config.yaml
n_head: 3
vocab_size: 2942
norm: "rmsnorm"
norm_eps: 1e-05
rope_base: 10000.0
init: "uniform"
init_std_qkv: 0.0462
optimizer: "adamw"
weight_decay: 0.09
schedule: "wsd"
batch_tokens: [32768, 65536]
dataset: "wikipedia_en"
MLP neurons of a small language model. Each row is named by its layer, matrix (gate and up: input weights) and neuron, and shows model dimensions 48-175. Each number is 500 + 40 x the weight over its row's rms, rounded and kept within 0 to 999. Numbers have three digits each. A neuron's up and down rows have the sign that makes its largest values positive.
Before each neuron's rows, "fires on" lists the tokens most often at its 100 highest values on Wikipedia text that the model never trained on.

fires on: " qu", "qu", "n", "v", "o"
L5.gate461:464517521507472553490525485533494515477473511495551419480509525455564522508566506461515492529483512572525483409448486478460557496488493532508462466515484563564412536523473460456498476525492554533516554507472511517505467527536464550485557529485526497422469548553496482505514470372585477477603561538476462460498512453493527474533489541529452432516500472502493521462571560494538429438409
L5.up461:429419487488508476513466433424550542507518531556520536523481547518523499533546504451419528553503514520490469499495552481481411523494494549548524471465546517508466466503614463478478468430497571476540499446535507471508509549494516465489519438537574481484480454506490528508464527499556508459481417528585457461523437485483531473427529435455478487411453546487464500526518583458498491445484

fires on: "-", "el"
L5.gate350:530489520430530475506504511521503453522509521458482444524392552513515542430513465489488457471502551484433503571498468482431437534520502452506571480476462550535468543547471487491564524510451506508506554498535505453578488529512506550435556536524501446436507480429502461541458526533553446563569530572464480530475517470523488550531459458500469557552522465522490528463501566560582478479478
L5.up350:485514493472514599503472465585488492483497453488521514490514476515557385498524524528520519500509566560491482447519493487551461515525484545486451452471481478497494533544491532539491511537449473513524421497525558528540468552554472426497501563485464439515469426541505471607508517434538511535479507464435424474448386499465473530562581448513512508415479456511443464503531517500463397476527

fires on: " as", ".", "ar", "um", "av", "us"
L5.gate261:451436470443474480491482487513482471385461536523531482499547500523468515445503482503527558552507496481519517420525452447490489538587585500459497523424498578520524499495437474512534541458444560553540527474511422489504468522471503515488590497443500522483507500500497527497544429551520477497468493521508498519570450465557516509509412498492450494500517460455496496521449500524575426499536
L5.up261:557509443532505527509523545525527486480559499514567435501529486506589507512481500492456539521528438489510526521550498524538512469559489536519552534552506479457463512444456507500551528500504496492524543518537420543490467502494496464488511428618542513505521516431379491429568529467442593482499456518486544509454466513484480506517488452435530518534549495461507578492491488471562470514472

fires on: " –", ",", " and", "°", " -", " s"
L5.gate75:528452461501503558489548530448564539476520532467481505529436473455514504446485442552548569437441460463493479510461501440414419507565504445434502557476505474476501521457497517537549513528492506473501500470494518460589492495484552617497462489546457451477447484525581509511512505543544467483488529506462461409511546522508441495509461466489507544509521423504465513551528503591480469462457
L5.up75:468546469442549528470475531496544532518527433440507485555437483584427515525538488566430501472524544478547507516479494451510539550537512541436476523489518469500513435502491509492534491477492465526500415501482581500475546519460540566548507452534487468500508487442418521571453449460505522539501514479433471480534507486427481499494473464430547515493445478508509442451523465595505489512546

fires on: " and", " or", "\""
L5.gate72:511526432586531484550507441586520470460451539439464483477517433456416538515501581441543529498504404521506485458429537445446500520516505549518496517481517471544454491504562509548454468558512486505525540536481514504432514510465529498537510494491462438466503548544566528497469434558490526514506472576406474464496519509495531534456501526563487499542524448455454521497569550499471480484457
L5.up72:552515491479474515534484478549545561599539446429487526479543508506506411479503555500466530475468529474420538521525501521479556476419538498495481494503492460474541485474568534551509482556465563516432517515493535512508530547485515492548549517536421473495452469507510463553491474521521541557545532482447508515562521403443523474444522472517550504543558480598486542470568548501521504473479

fires on: "ly", " not", "ely", "ically", " also", "ually"
L5.gate169:483527493469476543481461521403499552513453551462441500451466491587552543488530464508470516472539384530528513478422559424579565575501476526499464506538538477534467532539431494487499468562528523466455475507439532509540438474542526490530480570466496499479528509509530414537522534481486437520513477557550501532570437527473493562488517516552442454535499501486472593480492543487499504545484
L5.up169:480525529536511541491517481474496469494406558478514484492503461519466411490503488466551563442511495532459454502447448546521518540541498500516580567461549425488421455514522502382487466489519494503454497491448538466446509494467484421448445551501500517521522432511497474541506525478503506504531464517480508514517451548510519469502482485471526493532555498552560527481394522490426557495503

fires on: " p", " of"
L5.gate110:491521482473472497534487460562546523404495471447501469476534491470503515480490494593479579463522517480511449534479533527588507425495523505407471504493441523566537537504572445503499494590449457525501482504500497443476585474543621539485510487593477477508525521522498488450512419483556432489488490495523453515528491490513514471540444526467472580481562429500519461502522512594471505547528
L5.up110:534472510593494561538474530477562514499450503503475549527500487419559513502480500511504471511503572425544497536487554515481554478444490525445478505524564475535546426515544505520497570487455490494504532535443512469542510465481443526543579567515492490541569549531461458514566438394544503514503492527520413483434489473518546532553491484545544461482475510476501466479507498556570561556381

fires on: " g", "g", "|"
L5.gate196:490517593515492472518521388571515499455528544521475504495447487476474487477514522466444479486553468457607455449438499482451516535483531584512498502489476549490473490480514494435474529560467450508408453501475561516512470516484519496467579508499454453494494424510482502468502567456501531603501586524520514500470461438505522558503483436439478478445498533495468528479471523457536449544504
L5.up196:533532442524489475563548559470529467487413502554433533430469479408582498456555538517593511472518545496481499426498471461492517554440495498581454433527508477507573497472497482557463528516552483501580431445487501470548507479484507581507551533563442445557458557517513514465528494416578514489495457503470497488487514541532525524500487486455533560492460476498472521482559472492478486495479

fires on: " L", " J"
L5.gate400:463507443529469439433473512473517481381405553581447490540526503483489492464549470515525461520525563459572487504441459487496458496500545550489460529411485510473497544534468460467420477459562503474550482504490477474380489448554514491478507473491516433435537530477508528452545480487480455490464547559500476538588497450535442490518508559534423458463475477546470490438467561439562476572517
L5.up400:511464496513448475509480415474489477530529414456540516448464487498526453548529450485404563508579509533545483460536410448588516509501560487511522520497489544475491528524397515537454464504481496456449478521455506446492499484580522515466492530470568482483497438502500535548494628473490484461499544528590485478460434495514475508461520520417509522586521444523504530557527546513578547476501

fires on: "op", " \"", " (", "\n", "our", "\""
L5.gate439:461538525485488521512558588546500492531506551524444482493574528498543517608533448550568498504530489495570483496515476447467528594514486530548523488457449457492505481504495501492545482438510473485572539594535508474536451467561539491438497488488509572492555489536487524506553514466463501530515555548508531480478550512427495531404436599491521494545510479458371477509504475542530404483484
L5.up439:459546493505462470509527540410480573519549544493460540476503473521529543572556550455518541531515409524591539512509472445478486488450534481553472514506435484451525463427505449468508548478491467539545535521471484508443497491527494569554548477494559584475534484500452522473479477474505427463482490449541560555497453581524535428442464509512482465521517506469485507451489512400558450511404

fires on: "ist", "er", "au", "u", "t", "i"
L5.gate45:495465485495521569535466463491468454543415460562512550500529493530504481458473436472504540487435495502530458438525544478550472519503580476489566561500479489590454514529534482556506481476453561545567453440482514453541490479520479537486458463495479545501462415517594465483545450495499413498458583505550469498523478506446547489515429483518460504491549481495418456513518514585504539519439
L5.up45:453489473515513471487455533463472495482392505499503469531575536474490450483520448457530484541553503443511480470502588500548516541457422600485492534474486506514540435513513538473422401520539506517579473486485405518530557493538497425493451527504524492504512463586544594587575483486498421518466561537482516524491507487479517515493535548502587485444459468504500521536472591536526535543481

fires on: " (", ".", " The", "\n"
L5.gate505:455528511479514478497534420545484435459466586499560457474506517445480559364521496480502484496511533538515485473454445536525433569527547594445456522469513502429495512497506498542477453457511482469514501543442514445542506469547457498511471409514530472503497511496551550532510555449471447528487492548517470462508558419522418506463463519519489525515550529509403525410475499513489457532514
L5.up505:446416491499491445413533558528458471451573513521558510532457558451494544449623516480475499563545521491422555526538443522530494513510540510559461499511451449454458478468507479577513497483573487482474553452439519471534506494562502578515448444483503471534529479467527507455517522498437410481456497496494482515503521558523528507524544453535530608557514534535432514480461514512537454451524

fires on: ":", "born", " December", " –", " on", " September"
L5.gate39:543557473408536528572480564561534554460584473430565481508537476451438518501463489524466489524502530503530513507447459515490492510479535501481489510531557488537481489590476515516549510503484452480493497584496508500514488482482511473521497476435500462486516546511504568595536537428515512484419544522429482430445479487525520450472523548423477390471552468554495525441501460486548450480504
L5.up39:491448508494463508483464521532497472428519450547480550456563437534493467482522484488436513571480492452538444524489508469555442498429464539535528458535429534466471539596461519506543496461457530503494444555522558485472511515498512504495504485494480445458488451554508507549501521470389451504445476510547492489497478470503583507528506492503504441533540514467485490523484567462494383455514

fires on: "iz", "ing", "it", "s", "C", "E"
L5.gate459:494572519469460473466471460445474468516459500536409497542523445460406482463498467456457558533495541489535506559481463441497460512585580535454573547481471401495461491484513502516529533407566531520485457465521493462498509472537465513489506466494518508456564461463573489546499531468521556485456476521447527506565530469493453464457453510518470454496487502476448495455577425558527501504464
L5.up459:541513467506411576386481525484484516478530450474544449521566430498481534501527507416416506485525609544450487501522505465511451522489571492493554487553546498398446471528500499439527492444559504446518453526487520478451526467511532559472569472564453530505549468519537562532417465500512490520542510462508520538543478497473484487548503557499542527534500550481483508473523497551557555470450

fires on: " El", "it", "E", " organ", "ir", " character"
L5.gate398:488511436476515477560544453500501504503437530428448495579525520534403485418552492568512473495467439567459540560532399470540446529582473484495519475530478474559419553526534483477482416499531539460478478508492503471560453497450467537479550574436537552443464476429522450542517459515484445541492425562517476497549507569476516529493431514509428483530546478416460507467490498516464513526511
L5.up398:536524480515514559485521483476509479522539491489439528522528446514505516434554537487480512570491481494492566524512487519515423502502477548567518518556513444481478464445536479439550421465571502508456461497478442502526591488366431523493577519484501533489484464503497494570470507526577518532553467549469513528540551514494463494527509453495528503582518567459483503419461495454516509516482

fires on: " be", "ly", " is", " are", "ely", " been"
L5.gate311:457526486542497502465488431495511489498450552538508488460499467493487461516538456544470485504514514513553416531415488489458505505487449555443544487538532461518514509415517508494532522429523518516511462519474519527450465521585600503486521492504427510510489528549523408480574447465440493562469481544460447521478472447433505565444478454533490495544495494436471542429492530537462540510499
L5.up311:523510512538438457514542399437471518514501529437460559540431498596515510480480456538531524473485438529524568550474512472516454563569519479527533445456524500484508501500478499554550532543490446406520496460544578565511508555490524456568518556512502428447515468572459471473539517472488521524552511532497500503548488475420461540459540544450462535568481539458579500535555499485455490443430

fires on: ",", " and", " of"
L5.gate224:466472492486494527488516528537505580456485555480487553503503578518479512504537431511537460458518497540566533542461515502400533455595474428555447630475427511566473554469622465520508525461439548456534511537498554474472513474517532596442479440490476479508466479520501499508463485431444502537467399529468475452480531496531493485527458494413455527523502437487475483480519512540517502537554
L5.up224:471405529501565554426480495586488484453532515438411485466519452487491507495500428552465444515570592428480488474468485517448511494499558497510527555525456574515447449607506540536514490443467519499449482471473572392476416470532549518509533497533501564524482509498484500530516506523518476502534519456489492477593472433569502567500539480466514425506468493447499464520581549543473456519517

fires on: " sh", "g", "t", "|", " |"
L5.gate112:509449539460518496523507482504508502517548537437485558473470415476470638488548522497497556471546503508513504576509498467465502502514520548526523559502543472480497481546467477365491507499467480549489482521474571532469471552540526526480533566458508455419536556503493516516515575510479523547527494519490501455500500415509539481549460449423454469574556520447558497457510476495508464506492
L5.up112:523473480537495508475403444494504517493501514539509565478438512510538576542484492532527474501514525526482450512483536487459582428492499535491420525573563473493515506447506472534561464552506518509500547507464393493512491535449553599565514523478502431494388541510449497431518489445523478492509501500518489542492542418506535532492520502466512496508494464554487454517552553541525491496572

fires on: ","
L5.gate132:428446505474509498512542442452593492545512549461512523460428478467492503457486513496491521494488505546505601536526474488451460507522486457476523588521447480530517524519490486487524451505511470411505465441541552489464450518527513498496521432546451475476533512548528500505469507513580552488460501538514523505574510467587506511513477445454481515540439466424516578442507499511470523498424
L5.up132:515466461414463534578444512479489548524505513491470496428473513533526536508435458538468484486542513570467476554469444477459502418468444513463494484509565581456471538555520529490488469482482546488498483460489493484515428604502536519544520391471494536480438555539488485463515456517550423486527457545491546519595557593528545499535543414532527519461466526442477514482496531529479469514500

fires on: "i", "id", "adu", "u", "abor"
L5.gate99:448499505521519495486589482563472444532502514542499517576548448487448399517543469518546564488503519535500501459511573476541480535490564490495544493441507461530509487576578481479494493501579500538510508537558473526553577508508544489541474506405506539501554463601518486545470480494478563534503476487507511473503491468510511511440498522515510481449543417507479441436412519517438532527522
L5.up99:477513498501509503477479436479498536551501466586466517435586511517402506557512448535615480491486490406491460498442493554499479534532499434535513445450581504589531445477405505458509491529517456529461493549507479473462513498493426471482544521502546545501549500533511525528591549502455504517483506472491480495483568488491510517517473496489528494494516585542519443460460512511487455532471

fires on: "born", ":", "er", "em", "rom", "v"
L5.gate236:528513454461531522481436491475460496512467435490502473539511575440479526405559524528529533488449439493493447500465586489421419504488532496467510501478427498464463453476477492445442473464468484508506548594577569533508504544517534485529492522460475452464596513442502514580469557519559501513526462557507449523450503483510518564536510498500480485475554510409549485498496495539561468566486
L5.up236:512513478437463488504466486476436466500444497486468473529580445531441506429522502455548484511463440491429528451474482503509585519478444549553480536539488521522546495526504503501507474524540594543438429509492547496514520545415464485515463555540557510502490510517497502489462480527446483529450483505501482439519465535527578547487456563557474400495584580589494491459542525438437481496500